{
  "n_layer": 8,
  "d_model": 384,
  "n_head": 3,
  "n_kv_head": 3,
  "head_dim": 128,
  "d_mlp": 1024,
  "vocab_size": 2686,
  "activation": "reglu",
  "norm": "rmsnorm",
  "norm_place": "pre",
  "norm_eps": 1e-05,
  "positions": "rope",
  "rope_base": 100000.0,
  "rope_fraction": 0.25,
  "qk_norm": true,
  "attn_scale": 0.0884,
  "bias": "none",
  "tie_embeddings": false,
  "parallel_block": false,
  "init": "orth",
  "init_std_qkv": 0.0209,
  "init_std_o": 0.00521,
  "init_std_up": 0.0209,
  "init_std_down": 0.00319,
  "optimizer": "muon_variant",
  "lr": 0.00942,
  "beta1": 0.95,
  "weight_decay": 0.017,
  "lr_head": 0.0096,
  "warmup_steps": 0,
  "schedule": "wsd",
  "decay_fraction": 0.383,
  "decay_shape": "linear",
  "final_lr_fraction": 0.1,
  "batch_tokens": 65536,
  "seq_len": 1024,
  "doc_mask": true,
  "train_tokens": 488400000,
  "steps": 7453,
  "dataset": "wikipedia_en"
}
MLP neurons of a small language model. Each row is named by its layer, matrix (down: output weights) and neuron, and shows model dimensions 144-239. Each number is 500 + 50 x the weight over its row's rms, rounded and kept within 0 to 999. Numbers have three digits each. A neuron's up and down rows have the sign that makes its largest values positive.
A block is one neuron, or neurons of one layer that tend to fire together. After each block is what it responds to, as a language model described it from the Wikipedia text at the highest values.

L2.down93:449446507464519448548474491472458511513490412537573491572538479522594476498506471501590455407541498538467445415515515518472477542540522492529497471498451486475471458489532492599478482493511458516472447434461533430502561542548413479496509509575407534438433512482630584463586419447583466463
L2.down108:498541503474471463481547507526508530525545542458521537522596552504576489537537513484600484465486505548502462434513391460415554593597512502464410410512477472518521419510577477443452540506479521502464487519499523439569552514515514531525408528423502550464480401492423490557557558511537447491
L2.down175:523397464514468529475595518475509506511593496517495472527522465536565456496457533376566501371540449504452569498521601533498417632617526509500463475511434562429426437488561531466556433563538532455493571480402442503528416498428511446596414539491518582529391499447479571486554531454433541492
L2.down285:499490495455564388504465507537448404416484460510545494528516494513545566479489453513554456494544482567520509332555483516472576559470509437505422513480489561546548420473565475505565538521505497528509578520470506518491492588512443583549404458470517456455494517543480504461564482532492580535
L2.down497:507523516552485528405527516479559519550557560514550520467444404547609429490432581490590541540457561467488585434507454534439489595519488470504406522524593526443576366514557456492483520566471556531497539602549463485529519483482534499571430587529469531630430473518491583463627519457523459501
L2.down543:457535469404393430503479474442535429512509438435575470460424551507545449465592537545591482527496412495470428468529535486409493571549493483505432509466498460478447543483487407561541539508501499514470476535474593495526510483545515696501394518451493478533368427492501531443522603617546473517
L2.down738:510474551499434465527544543591455588421394545545431481445543545448492606460575487467588544450576542477587437500585502602539525510480577539496517559456527442447513491570531486458536594555526460493424458543449484515584575547502466453458529452546512462455525501454510520615570508511515465452
L2.down893:468484454500515466571533441528548482509463588456497504508608540518487454595608489471495408472499432462417459433459417509452538545420515459481482498558527563493559448570492422542599517523486488514546508457577521523520571501553528506506465472465543491399559457533410412451529474559588495426
Number-ending digits

L5.down237:471458482492454507497461467443374566569546512571510527506522545439559486452473450564491472538454491430457505558514445591515540469502498503457594604479496460459539516513509533353478466464471561503496492536523614569550607577591490500457612540534581474519475451487534530534445444510520561462
L5.down683:592500570505566454375552399545520548437529460512512495471463506532450611532556464558542431491537400497554408571470462426494468505500513601609496499443490510561445528479443537482476510436537618424477516528533469505502526563469455426469457526569472639572517484510431459468520370452453518503
L5.down739:588484511457446490501456568445659517495535457555450459450539530453419527460401561534487532509504425443522510441574508519494531502580504426443452502618461462486493525482510437498563366399476515413468499534516458446561493550552475549594610508470531516438534512413502528435584519474525512379
L5.down971:572361584415541468433422430501502471490503446499525485475543448565526584460513538573481525482481487558432519420481545556519397507471489473581572485414445541539544569419457455504466493461473543487604445459406552497418524416484523500484465465544456449521501564436516442581479464504591541510
Mid-word subword fragments

L2.down38:548511526472485521421554522589550473563521529560540525451523462557533528503493535478438497460490553404463477537503405486537525527508571543520542451397474509551477470465425479484445453609455536494534469529518499554464440402571420505531565573440459553573536418508463508499540386542497469459
L2.down136:507473487498512589549478469505396571373470563515555570569485526492516426500534500491473574413499541520490503556578518534532550424423544495535561528389541403450491509599450551537601488499591486547464496502533527531465520581590476426511498471464542425488510544478415443501532412424541433478
L2.down300:508590503460536576483504479601433523462423474453438486517400545532494447540494536485411409492539507520554473549381530531547377448441582530547479437498473463452500538461527554499504645439524520550506501479526585513458469460472548494519533507383488492516501433487490439419414474423529452488
L2.down353:407511532611576459515497456485435444414537437512557485450560544495487542533544516488496472594436533563540402465443474493549545504436443493494509572434497514426568499600494489504534448496598530535409510518513477441455441479625470461523512520478479486535505515611482392559539474524517502455
L2.down558:530580494412492549577508464505585467397470484494560479515499488569563451578475487506570453475504554456497506603500522550505542423527555518529409466492513425445483567560438487477511479536501478479455483482578566453495585544489445508550516472446500514433471430547565463444572479537497515463
L2.down613:521534484506407577483468509452429512429490480485519483537551543468457509483439600464394471395564484317485468616511464485539444486465551453567459387442534449480366489569558512510515534499504467597452546500568491476469541445504579485489534506539472433403496450516486449493527469537514594549
L2.down764:517504505561657554406469524480613506530530534592557509526489454468498540504440508499617539451527516523565566585509555462403347566557469555516467494535532586514530533505464563544553430601410557543513535483535521475478429525383550557452471511528441488502454473534511628457608512483518402423
L2.down1017:503482548498523494522516545577481486477488500436517446441514467537476485568551581401492554497560539461466509484500463529492528497499486438531499449481479487533470454524515439529507582422504539509457494429461542505517631438534483442529474417465559397369568463573540560543500493563471493487
Year final digit

L3.down486:409551540563476491419518513476532456465429465495400528667520498457467464540508527516506489531490399560448488510500552511466524386485516502450508495474550486459497532521459356402532481526471543478480523538514523489556591502585491528510532552560557440529537575526600515567582526520547462507
L3.down855:497480484547481472539564364518480483404524568489417485669394513443519491489519489419546479536566546504559564526571472557490457570471512431463580532491424576477507541549485608438559549558467559518558417444546561510467583466520587499472530450519565483555443514470437568469479495507436518524
Name-final word pieces

L5.down110:570493461494507478563538492465585508385552510469527451505415494586588496568530493485555484455578505497472497428520520495498556510500571415485463515603482558514589483515582440481476605560517451499513484442509420478472500442524531452542514435535490513546466489489522492514556570467532469592
L5.down224:412533408506524430540504523496540498537412528496561488427519566493484444507552456480387520511519600570513470478582496596549543507628505360421478433554462543520482578414529510492482513559520553498540508507484477568542524525479573483491561528471496562464519522546482520466469598603527519399
L5.down867:561541505467429494503505518488500522538489540604482511433536482446437461467467482614557526461516501484536436580559596544418495487479415418538484377403571465512566413458629524528470509514589478492539423532508554454538450462536505582397496501457476585394403511516436556532436458484439529479
L5.down978:505451439521496476547532541508518460559543566520385614435499543470526503501587459506497502541474500549461429450444562555622474505533460512542473502389502503599537475478508479474495509556476475505570518371540578527482545474546540552523492509438521541515385455534488562558471536502416484481
Final digits of numbers

L2.down11:511459599469576567557564457487518492518506538598488478594407544525456543478491413523489530562488563594530560545466422492499446517509456539444606549550497542513492491501534598485520480454516484481442475473564495450456516458497452487549478596465478492582460491439522459509555500441533606450
L2.down127:617450434492591441522573515506376489514590503613439499552478516479513442444480572526509489440481529489512574621505450490444485552477473466542565489445349523540510543492423465435473562516542440614455525515565503559500428509554551447567492521524517498551556411533468513464495523523529648459
L2.down314:535474576477407450563557468495460491449563406425467469521502505564381498526570481471459404566504585458483482512527516519497501574377477545500597555486485416504494557509488383452489503468562562468478470571534517459528435481508458574603451517484453533516457492540492571484481499459555562499
L2.down349:580544476538412456467476450544547457459513473553615464605435446510462465471518575363544571538500508572547424448497557479463453579533582506489517548431499466466515524495548471434535605519393536517541485591528481431510459498575504498532483532506539518535516474481447457528491573517365514497
L2.down366:567543517453427523477528443459466551461517534481497443526508484545432491474473485470510434487545575531536500557496536516509479564430497550462569426432446559549504447448538541498468443506442490567574495528581494443539479413446455589545543620512538558500500443486547526493516502538580443465
L2.down582:563500474517465485425446491442455515549483560426526592503522585496418436580468545455430579524477594590512619464443538468487501521457548471523511424539577594456484579517504471561532590517551579499524499479492518532562509467538575535551500449431542538530480534584443620477444506516476577530
L2.down723:519445422500495489511491467608537537530549477511517531510467560528477511513446546494489515530558492473492460445526502522436488416505536521456509502498467509563609461472523481486589528486460392478545452561497583495540547506586542558518489523480585554510566425504510572415499477495502410494
L2.down737:522454500437514501485446444391531525461568528570452535544482524517560465514603542480512564493523578546501550603521488545433469483445513487485544484463485463515510416469415522509532510465508545556557476574482486448459518559585502569504533590476557553557465513528532508504439537492520570528
Entry-final separators in lists

L2.down82:543496553540511458571519520519676500541509551504465517555592461574573431504490549492507493443603452546410448441563529392554621438539492455452568444480572503495569514440512494504543572508499545576538537506505517522593447455496513481527540440449487510522554430554477583560398498525442466450
L2.down496:640496511561489499565551501476403553460596471458572446481494483522503516479480449480470528460561469543499466449479599541483579406571427494480509518529495454507450462485522579534487521517430443518466547456508547542500480430471457468460429532498534588417504457443491498456464501532479485521
L2.down604:503508568557545539501467507514548519485463534453473521523416492446524443470517473434570447571521420560557503516539537482576451518581500439516502461470511506357469461512462478593518530534609509500499496469524516510571504496504434456420512573492496517435558458445498413514461438488495589451
L2.down633:444375539483470597480575568458584515518415495513474434443487426521457497463463490544444528527470395419545616452543512505539520547459559463471507477480540546564521502486451415432493505518500559517516585407433492532482589511456479502467415486381514510555459469544473541460406461543534466428
L2.down663:485511499500410533572489456502500509583492444537515507471455469537516570556550566549419502583593488519535536443534496479573514470480546429446436527577490493554466556572433605535516532535514498460525394486601484520494549469472516595560498530574463461493463476476509434595397547516478536502
L2.down728:530538589517503438464431536507494399496440473470483535551521475463502465509475449503540534499649588536429486530486487485421530544509504540456510410475472413455468469548563505497528510436429442537431422488481418406547538599504501536546533458539522510465414589517553498393439454518535531533
L2.down899:477557485522532577516524434566562449602464527474493533499489460461518525487573438491537554480545544510502467444519519436570506480520484580520569525478613515481493474482478508532593532553505480480583572491549561462517493562473432475629583494424567510586503536611578517513518490519514454476
L2.down935:550532469467491470564517584596610502532488481450537553469523488552526523550473445467446566547539503442466560437469492493509477459508440470462509408626522491522537479584543449463498515441557557441561507512518452403473541532502469538486425457513539515501518578573497471451508457544506411530
Word-initial second piece

L5.down325:508529563501508552483569503453448516495561505492536518466490478522454524558507563512466535560512511391532387576514523504506515491476444497538583424514449457490462375490497539526537471530550514428538545438456507454526450407578471539453395511518495474459477527454514430509540517469499539436
L5.down393:487497485553468491511444578491479560503513446544479482432521427483441524457484414521510580528590557572552471583509450500501442466475468442406558542480525490513530388587424508480509464469478479499503526511488477419477557482506564567533478513495548488466494412496412569499386568465518497498
L5.down675:530552524463548531586507517492486530529564398514482508579521472566438403454505389524476500496538472541525519430550534556462463430509483504576508492439453463468504495477424441490468492556506526520471532465498520492441427512473450526453494576558440399522488481445531564549507515493460589617
L5.down834:488614567563568497516550514554561539518497510543504454517479526531515503515467529496575438441583489508512521547548559420588511478502394397540558456547500479534510528399465474550494531535517515566608572482513370444504521390512492495524490442533547495577430460507504527539480523523392535480
List item separators

L3.down200:488530493541556566422495521447580462556564438550449399528491552505585480493524537426575563400497514516487518524535511528488471599478552481501583578488448412451516490617475476528543462441538604509458485598491472441488617431508482548513432537493464576507444450553440508533579523520468496513
L3.down996:541484481474452595446566497497595453551470482501490423486522518550551458434496431481488561470545539485496524534597542498428466558479470521598514453529483539577469487506489497592615543495500509515449540460426539506592434495448435520537478578537497560540466519498540558545572441475445525522
Quantifiers before counted nouns

L3.down386:537545447475483509528440486542446596546485536573494553477411520587454525437503458562516523452505495520496538498505489512546518494517498442546512523471412409495481457511394479427471629562495492551509509511466437500497471500602500548420453530459476523529605543545500455477409511560525500544
L3.down558:435505432466496436458579461479505476533504505551564459510539527620551475558501549520505502493526526477462477488487405457599529461478581578567517509529497482496447494532544513542436612475503502462388488495513540425484365445582476502483384571556473517563429475549494546449508459548446436551
Mid-word vowel fragments

L5.down38:496410507499471480521474519450507550511479516447523538529486555589592562419580486538453499561431410578482470424488472462455515472454503457431479448524570493504545473530483408529495434521507557562451538564512531552447602522516533553560478492500543496508485438468500472508582569480479587494
L5.down183:569446544435520504550416399478441608402517586501553468550526419526554551621467568580516487455486542545428564433468549469578489517425534555516373473503493569438480467538571415475490540514524493594493503466527443581472483577430548534495604569506391434543579429564583528520491457468504467529
L5.down278:497503414494330478519444527538476485439559481459485468486496493532343515495610473483492515462525498549477414488488538578468482517481428504555495479490433495493549521566506452519461473438386439460506546448526457497626472488535518521515495531495520481445595472535487487568496585542437453450
L5.down814:586523406427562468539460596392477495559462516537426474479417485458511641489625484471505577522639507623457539549581485561517450547508593484401373546489543420500470502494561522539477555483556502468511536500429542527516484502414489525425562506480524562435414471517587518422607478453488492524
Year final digit

L3.down788:542456557495489557366498496495503465459487489442534494582579520539471569583486555514512541465514408465528485379481397491512402457445564468506552450513501446469583526488534506545522484460448487456500404375489496598396536499525523535519482515461507424440544546508465394503509430479496575567
L3.down899:618529529487415459477542452539505470321472543501462438500451495578499440526559519468526578549486537547485413466459522457498431560541548611587489493444533444513476480605563532510575472434515534385469415453542575504548519367568493521504470418560470521458476534480399615533395585492534473386
Completing dates and words